python train.py --num_hidden_layers=25 --hidden_act="squared_relu" --norm="rmsnorm" --positions="rope" --rope_fraction=1.0 --qk_norm=true --bias="none" --init_std_qkv=0.0301 --weight_decay=0.092 --warmup_steps=215 --schedule="wsd" --decay_fraction=0.496 --max_steps=7880
MLP neurons of a small language model. Each row is named by its layer, matrix (down: output weights) and neuron, and shows model dimensions 0-191. Each number is 128 + 32 x the weight over its row's rms, rounded and kept within 0 to 255. Numbers have three digits each.
Before each neuron's rows, "fires before" lists the tokens most often just after its 100 highest values on Wikipedia text that the model never trained on. A number after a token or word is its count.

fires before: "ally" 17, "ity" 11, "ated" 9, "ate" 9, "ities" 8, "ation" 5
L18.down418:148174135134115124176114078152108109082071124072073131118088125095211089154105101133180152170114118065130108117139108139144118152112097107191132129114144167135098159081114126165141130088153135143144131126132116112099130120117126115204135090130111123139185155151135118181130148089136161076138154065161145081165130119158114128093148089137148073130102115181161155094137123110160128105066111165074098114189169168143126147094117155125175155057106127126195179138097084159178113123171187113099045194099102177179093189126105088169103147099126107150111125165168092089120120146164125089

fires before: " |" 32, "." 31, ";" 4, "b" 4
L6.down69:101150151117110089095092077129180107160017124198196145146082173122097103156075145110140100105125163133144174077162135109108126119127059144142179129112201155073151115126098085145145091117117190115100150152132089110109094160138083126171149159042165112135145149130121107163169112122131132105045151106118134113103124180164092141152102138168126131121159120175127115120069144125118140167168109135062128173111115118116179083081123154130120053164106141103141109133107174152108138088075137094170126098123162159118143098129137134144161181126115197145152127174144106129151142114059070129

fires before: "n" 45, "t" 6, "tri" 5, "," 4, "ine" 4, " |" 4
L15.down603:133056132068109158116137070105082161104155133094136096205141081154102117098129105155110096140198128114148190105114118127108141088147128142179086126150157115128122115139195119113075144112156165121136110103085079093083196092162170131062160166104127153131188127149163085130190115129108145151102150161134171105096153125145103142112181146159159186111143205132155141161136138106089097156134139124085122119157227127097098178118156165114130180150117106099174194138137124147154120129182092053135118134114129110143131112147136148142156159123157102138149112180079123100157162217137166095

fires before: "s" 44, "or" 6, "t" 6, "me" 6, "ion" 5, " |" 5
L10.down306:075167128109123106094129135095092153088119171149099119134118147116116161131124138098143104145204197204089161149097174109109157121152154168125132175120154142121073096133164092123178204214069178110101168080104136130136149107178150095150169108133128108100149157132124115085123117125115088161136181148155128177125088130169172123138163153125123155199073139165126182132108136105126071156133165112086130099099134090152122126118121094197125135139144132099136166108110061164183122118102140122080150075141169140122193107094115094053137121099159124120195105180113080104132107171080156170

fires before: " |" 37, "-" 20
L2.down583:121137091123145119153122133112146133135121125132126128146143131121141067118155161096138109119130132144130156116120137148152134112169110075247107114163133111129131145128132144123127118131121126105142140124146122082127122159134141116139144153124134123125100137138133129160140133129130103088132128115127113128098126116134131138119116116255157127111117120113164119127132134145118123131129129119123140147104133139154167129088102113109129127114136123124135146107134127144122127142111128143138123111142136105129156136120146118121145131119156126125134123134121154133255120083134139149

fires before: "mp" 17, "ach" 13, "le" 13, "ch" 6, "er" 4, "." 4
L6.down190:134156125090097150130055156177118119141119177126086173163117101108103142085109164113104072153128142150118115128145154094157136071145165128182126113113150200092111162160126138150100087112165133144185124143168108119117169145124163162173144176112106080136092132101180060138114086097146122155108089157133075083127098098151122081102138132087154159118212070132160150130183118176132088061127122125168179151139139078121152169017080108146133156076138148127102146123171086126125106132158168189181086150122112116119104100132195109143149175128168081096083150094153085111119134147098101128

fires before: "\n" 32, "|" 13, "---|---|---|---|" 6, "|---|---|" 4
L6.down535:138100120120168097120070076120092136086147093117128155082127106169136084159157136135162087124128091120202111161132131118131069128120127141125121098129093115109092074128126194137103084140113111075141089140153089120123130160102107168185106157131138168125135111139141105110141125141064174107183093067115085164128079138190138122111116145151123138076085143169113132148132137159180135102114035086113103145089092085067160056117066114173102071141154175175155132087100144162120157162139083145125153114100140111074122141164172123081074159073103133115154116170135136122213116131054172157

fires before: "ed" 31, "y" 13, "ing" 12, "e" 5, "ment" 4
L19.down634:190146147097134154160147102095141111131131109184129120065133123083107118116156142128115094153123154143094105143131104130132133103147178078102086175131132081120094154103127153106097098132124074112145069240185157088137155103113090135162101203083140104123068177142185186141127140090169081119087110116087071137143187089054151072128140080110126164120125119140078153115132185149115175111143125112126146130130207144111146111137144101133059151098122137131084077126119101105091145129182183146112112073127090157161106115106123129146093135095152087119124158103060106111171150166193167145

fires before: "ed" 45, "ment" 14, "s" 12, "ation" 5
L16.down464:155188121142163109193092117193169129150151080066076152076142121127125097103181135105101107142083165174122126089131096165126156154105103137156162119100144098086101065136124127149114154126109106099126098204165155105072133137086115117138131162137122185146145142104103189151107115147116079132106127127095109141122211154109129093094113057102112147101183192152111146104179146120071130141177151137148139094115149123163169140083158197140100054151180178117119136128117195107120131168119100143057166111119112131106129133169120159075152176193135099153096109127067114121119091136159081171

fires before: "ong" 20, "t" 8, "38" 8, " +" 8, "ang" 6
L18.down73:121062176120152101105072062078111106129095072133167180090175167170086108165164132111142178114102116076084127073088101096146100116153151179154143126081132160135144133102133068111144078129095102113124130085158103104156103124107147140110091110133181135098118097131133139089096154117114098123157166110109097044140122083187141098062055107146101093171139069073119107136083179139154154082079028153110097129125127067130146100133170137157085155149105125120128133136097117148207105166123107138135173151079127129145122135131150178137121155098099114130096142111092136111059126159110110167

fires before: " on" 19, "ong" 17, "t" 16, " to" 6, " in" 5
L22.down218:119110147114136116123128143141137107170113116144129168100154135147144070148149088102180090114150107148104110106124125141086109119087144154138155125157113080150153165135116076139114125155171092099116186109112106139189089051124139179114064119140137162105191072128195089144110162131100151157099127146112138095124112137117142071143087180109107117133149128147123065109145180090152104076133100132150170150103136143087154094099158148092139202188101139175141212135141127181128105116062078091135115151156107105158146037131170089098098148134173112046109100106198157096163150137178190171

fires before: "w" 19, "ing" 11, "pp" 6, "g" 5, "am" 5, "ma" 4
L9.down255:161132132156142156115148117119096149108147077131100137139157104096135128090150165151137114191134166142112145078145098091098181096181162171136189118151146166141150085122093130177112112142142099100123108123183138130139140187154101195108090139119128116130127094079104096185200097107116118128161135150131142149088075160146096137111092147185073176123189140123131123096062211221112133157211183166124101137089129113117145146099073093129107174105114177135141168087157119148085152105167151163126132104091129147162138157122083096147116171113147112074159178112148119132188173086175114189

fires before: "ri" 13, "re" 11, "il" 11, "ate" 9, "n" 5, "ana" 4
L9.down577:164184138093168120112130072060147131137118106153122114169095179184122035146199168119120101152095138138169113087180118125138048077170120138115165115085111164090091157169155149098093101176120159159095115144140113130146155153139132105086219157110134130110123093121126099153104145119121096102153080144151130151134147123110029127179128124184137084084164147101103118134091153100128168156090166145114162108143093157130135046113123089119172098191105115177103099143103147181168113107120140160129121145046083090172102163131111134147162164140156160146140098109135160117141156089176117148

fires before: "-" 35, "." 11, "'" 5
L18.down49:074111100092108117124150136103171168137108116149131149126128143134128091087088145105129115127146161134134097140152079128101146122146062147156166123156106083071119176090157094114111190130149117078093146158102098084112123157124109133131138087142166141125146102101165133074192092118124126109176068187189173099189167139095085113162151144159156150149089153113130158175111133129130136138083063148127139167084056147119064175156138107091124153083101141057179137118172106130130126161096184108069157139153156078144126109156159066125169110158147198127106202141140157159175164095052161110

fires before: "re" 22, "ball" 13, "tion" 6, "n" 5, "st" 5
L22.down142:085125140164148165158156119136103116129151155185108123125096149073135092122112103087131099134114136115229166119100087123085089186138139085125121101064133119098124158184130094056121159131097130140152088119101091129146054092122178080109119140070080147167147125149131093118139166107199118128120157142099106089075160121072101159183127130172163088115201083119147150078129118135161114118159121156150113146176085114129130083118093088128103095153088173121169113091103179149157109116110097152119092160089109043105048138150126165119122154158082148151107092158125081178147161115083166141

fires before: "-" 51, "d" 8, "ic" 4
L18.down733:131124115157099101139131086156125131138117115142117123145131150135134147136067093124131068136137142157129143087177065122130113089095180118160123166144114122106178089087172193121096084159131147158145140124111079068080099201149136111163122109093198121092162169101152077121105100149146166158172166108104161149183172192113158137087129115188145157130149111101149168147080167174125107132094123163108141144134114161060105148061126107098150150080146167146173145080126087142132018163095137117188114120133170157165181081081156105180157121127156154128118165098115119137204083110122149105

fires before: "\n" 64, "gin" 5, " The" 4
L18.down448:085169157140160162117071118108099158116153069132127145080127148135175124167118210117152105116153115100138222136132120156119141185159152105167156122130092097157061146124131110152087083124155121134099142116132131153148162127111126134208126135154094098134183094134151153097105100099131106119142204141140150140175122093154135133107114126126147128106080086122120132125152071093092096120127083087151122132048166151081103035094115094154187185167107181099165105140136126139112131136105133104127142151075129145124108105118109190060071159058189124144153183138111131089157143114206158176

fires before: "-" 50, " in" 4, "ig" 4, "|" 4
L12.down465:079141155135075120089109139175126108070100142074159112156073116169214148083212109126119166112138131112139136121145143155125099096130125113061212157110124100130072144140127131124162069063149136165100191138068145117119142153149079154075110131139151064116095136129140145140199091134162169148105079134172127161126122092165082124149157093140151147160113100183081196158118123149161163101126109124138106102097158115199146172111116164105146203079129183184131148135096089133135134139146121087144147143078152102170138123166148093127139168147132135161125083141076168117137136173160093111

fires before: "ed" 30, "s" 22, "ing" 13, " to" 9
L14.down5:163135106138161053133118097150120142132154142124156147127182151188056176154132168074102071101119118205124127110101133157148096148120103189127214101117116130061114044116147125160116079092121123136114079138147160103082089154087178123127143115128098156032183099099148116144128124084155170143119112139135168107062187114120109093111166154140167124119120157119155164152131128172147186133109081139105174042129117088172172120064167117087102097119130134114140127139095171079117166162189095119124142124143145109144119101170167124133108128187138160137175138141115092101119153093101117145

fires before: "s" 28, "ed" 7, "ing" 6, "om" 6, "lo" 5
L19.down249:176114128154094137148161135167133110111098085152179143144095127160213106141097134111097147157171088126135170141158166116138126099071099105134088183137115064117131183186114166204117134145084162150095073182141169162126121090146131155138126133170152136151080164108126115142156085154118139125171092130099128100110141092106114123117140211072137188100158143128072180116119128095103162166104090179165136099161132105065083110134168194135138190078152180148121110109162105152179092129189168094161093154149094159116105118128126123199163118116092155072141100115103120108086135178160154114

fires before: "-" 69, "\n" 26, "|" 4
L15.down1:089112179144126146114125132142147138177146099116114126109121150119126028081196143090136121114163140133120116128169100116147088103183145078165161106128132140168105153160122122099138147101124135169138205143116085119081091078106109092120125134080141118103074109146080100107143123131114180181114110150154096162140128120102109146110105138176186176146137076147132111173061097077131096107111151106112205115042196220140140144071159085085126130097159161177122134087080173081220156096114162111114101098127148112118142105113121156153157173060107126157143107136101150103167133135128090127

fires before: "p" 22, "ten" 11, "t" 6, "pe" 6, "per" 6
L2.down455:180128122175150060104113106099147102132109131112042151102087136099084092089137095100134134122184076159115101119150141113142133092118163071101126079124158139058102137130164110135093134129167131128131146114120114114108065156117124153222130156095097124134119106123146097101112119094176153117124155123117172145112163109154077139097174115119123138085091078116168154150180120110160104112125122186128147139075106073128203113021141124132143173076124109152151159141149079157122102085092058202129118206168147142120044156156164096169184127124130108122091147097169141101160117148116131122

fires before: "mp" 18, "le" 13, "ach" 12, "ch" 7
L6.down48:136151169173111155126089162133134183131111130081135168183141141110068096136126209102138135186105123123159112151140137128150151130136115114163127111126129154112124171088126109157184122109093137101139108135140064125128124179117201120084147167141130115163106153097145072120053110113115119115209093087160110058137093118093057092106144159113149135116149063169221072141148134133126145109162152131162158149169130144147174113049126143127118145115132163169121128180195194125160149150117127159056118163157095093067105117160085138122153166151147125064106138125122150128211152148095108141

fires before: "-" 76, "\n" 16
L14.down723:129105151084150123099167092139159143160190109093064097129123106161119134132123163084108059136142124127151129168155139144170095066167116073197154118116109153102127189181084140123075130058172164103099135167134107122143162115139060121107124154103157108116150115167079139173131111131115153132146113129146131173149112047159120153134172130136159141124100102111115130129074118054166103092166130128153128094011088158164174130130127084131129159112151153111146140112112195124171167145088150130128168132134160079112132127125122156113141196155132120156150135101065129109194183048179121170

fires before: " |" 47, "." 28, " " 4
L6.down381:164173099112126104086072125106134098118081149189152141109084127105099113107134147105173091120140200089162123137128098090196107100119104132188164136138148116089136115141132110080121088073076122089113160138155100108089112134149146185186141163082179094139135122118125122139161083161169082109096156128118117124117121117174102140136045116159139099181202161161132114156104109152038119203133116145104109127102123111142197035118155108085138126116087115096125117121090135179141135156115147130123102116136154117162134083143181097101183141167149212108189158158139100087113131098084083117

fires before: "ten" 16, "p" 16, "per" 13, "press" 7, "c" 5
L2.down460:115088076139153110148088132073097099133102186121071107112128147064082128094198095093105154115179152114117102072098137103139073112132159098097132088106197154063117141105172125114135101107141131151161154127152091139147098158123117169191122145137076137123123137144129162101155125140171127096126135091131198142172130144162094142137173152113118149136122116156113106111182155159152161155128150143045142193039101137173193078050064116142142137098148172173125120175155134127125131117110117130165161145143130129153068197171147144158152130144083178154109140093180139130145159166103179174

fires before: "-" 87, "\n" 12
L22.down594:139160136092179121088143095097117138145170124157127112143106148146120121095176116106128159175172087176145140115111098111131110075132116094141180134151077081107116148148129142020132157117143127160118184112115127046114109164096145112153107109144118126048112191117122050126171108122137172132087121124149144193105131076131092161136121128164163119079094135137132108181072136183141098157074141183157111133048152131146093167104120073125130158132149179152143090067178168119153121168114107183161110126089096145107162091135145122112128144131181173128122111131048106108185110055100089121

fires before: "-" 38, "ci" 9, "e" 5, "ic" 4
L19.down549:180146137149160056162163115138118103114140103070127135112156154164117084162126117147112079184165147130128110123148069194137097083171187103147143163106069131101059121165109121150089105097078173145137101137146078136042113092097103134152120138110154113147072150126121165168130102089164170128136062155139118197129147158104128146110111125165155125116162070143115074223138124115081182089136086201152148163111087184106132084124131069163162173113143082101188128161144115136119097091179127126145157141150074129118118090144094093114144158108165150124120106122136123100113123119057122144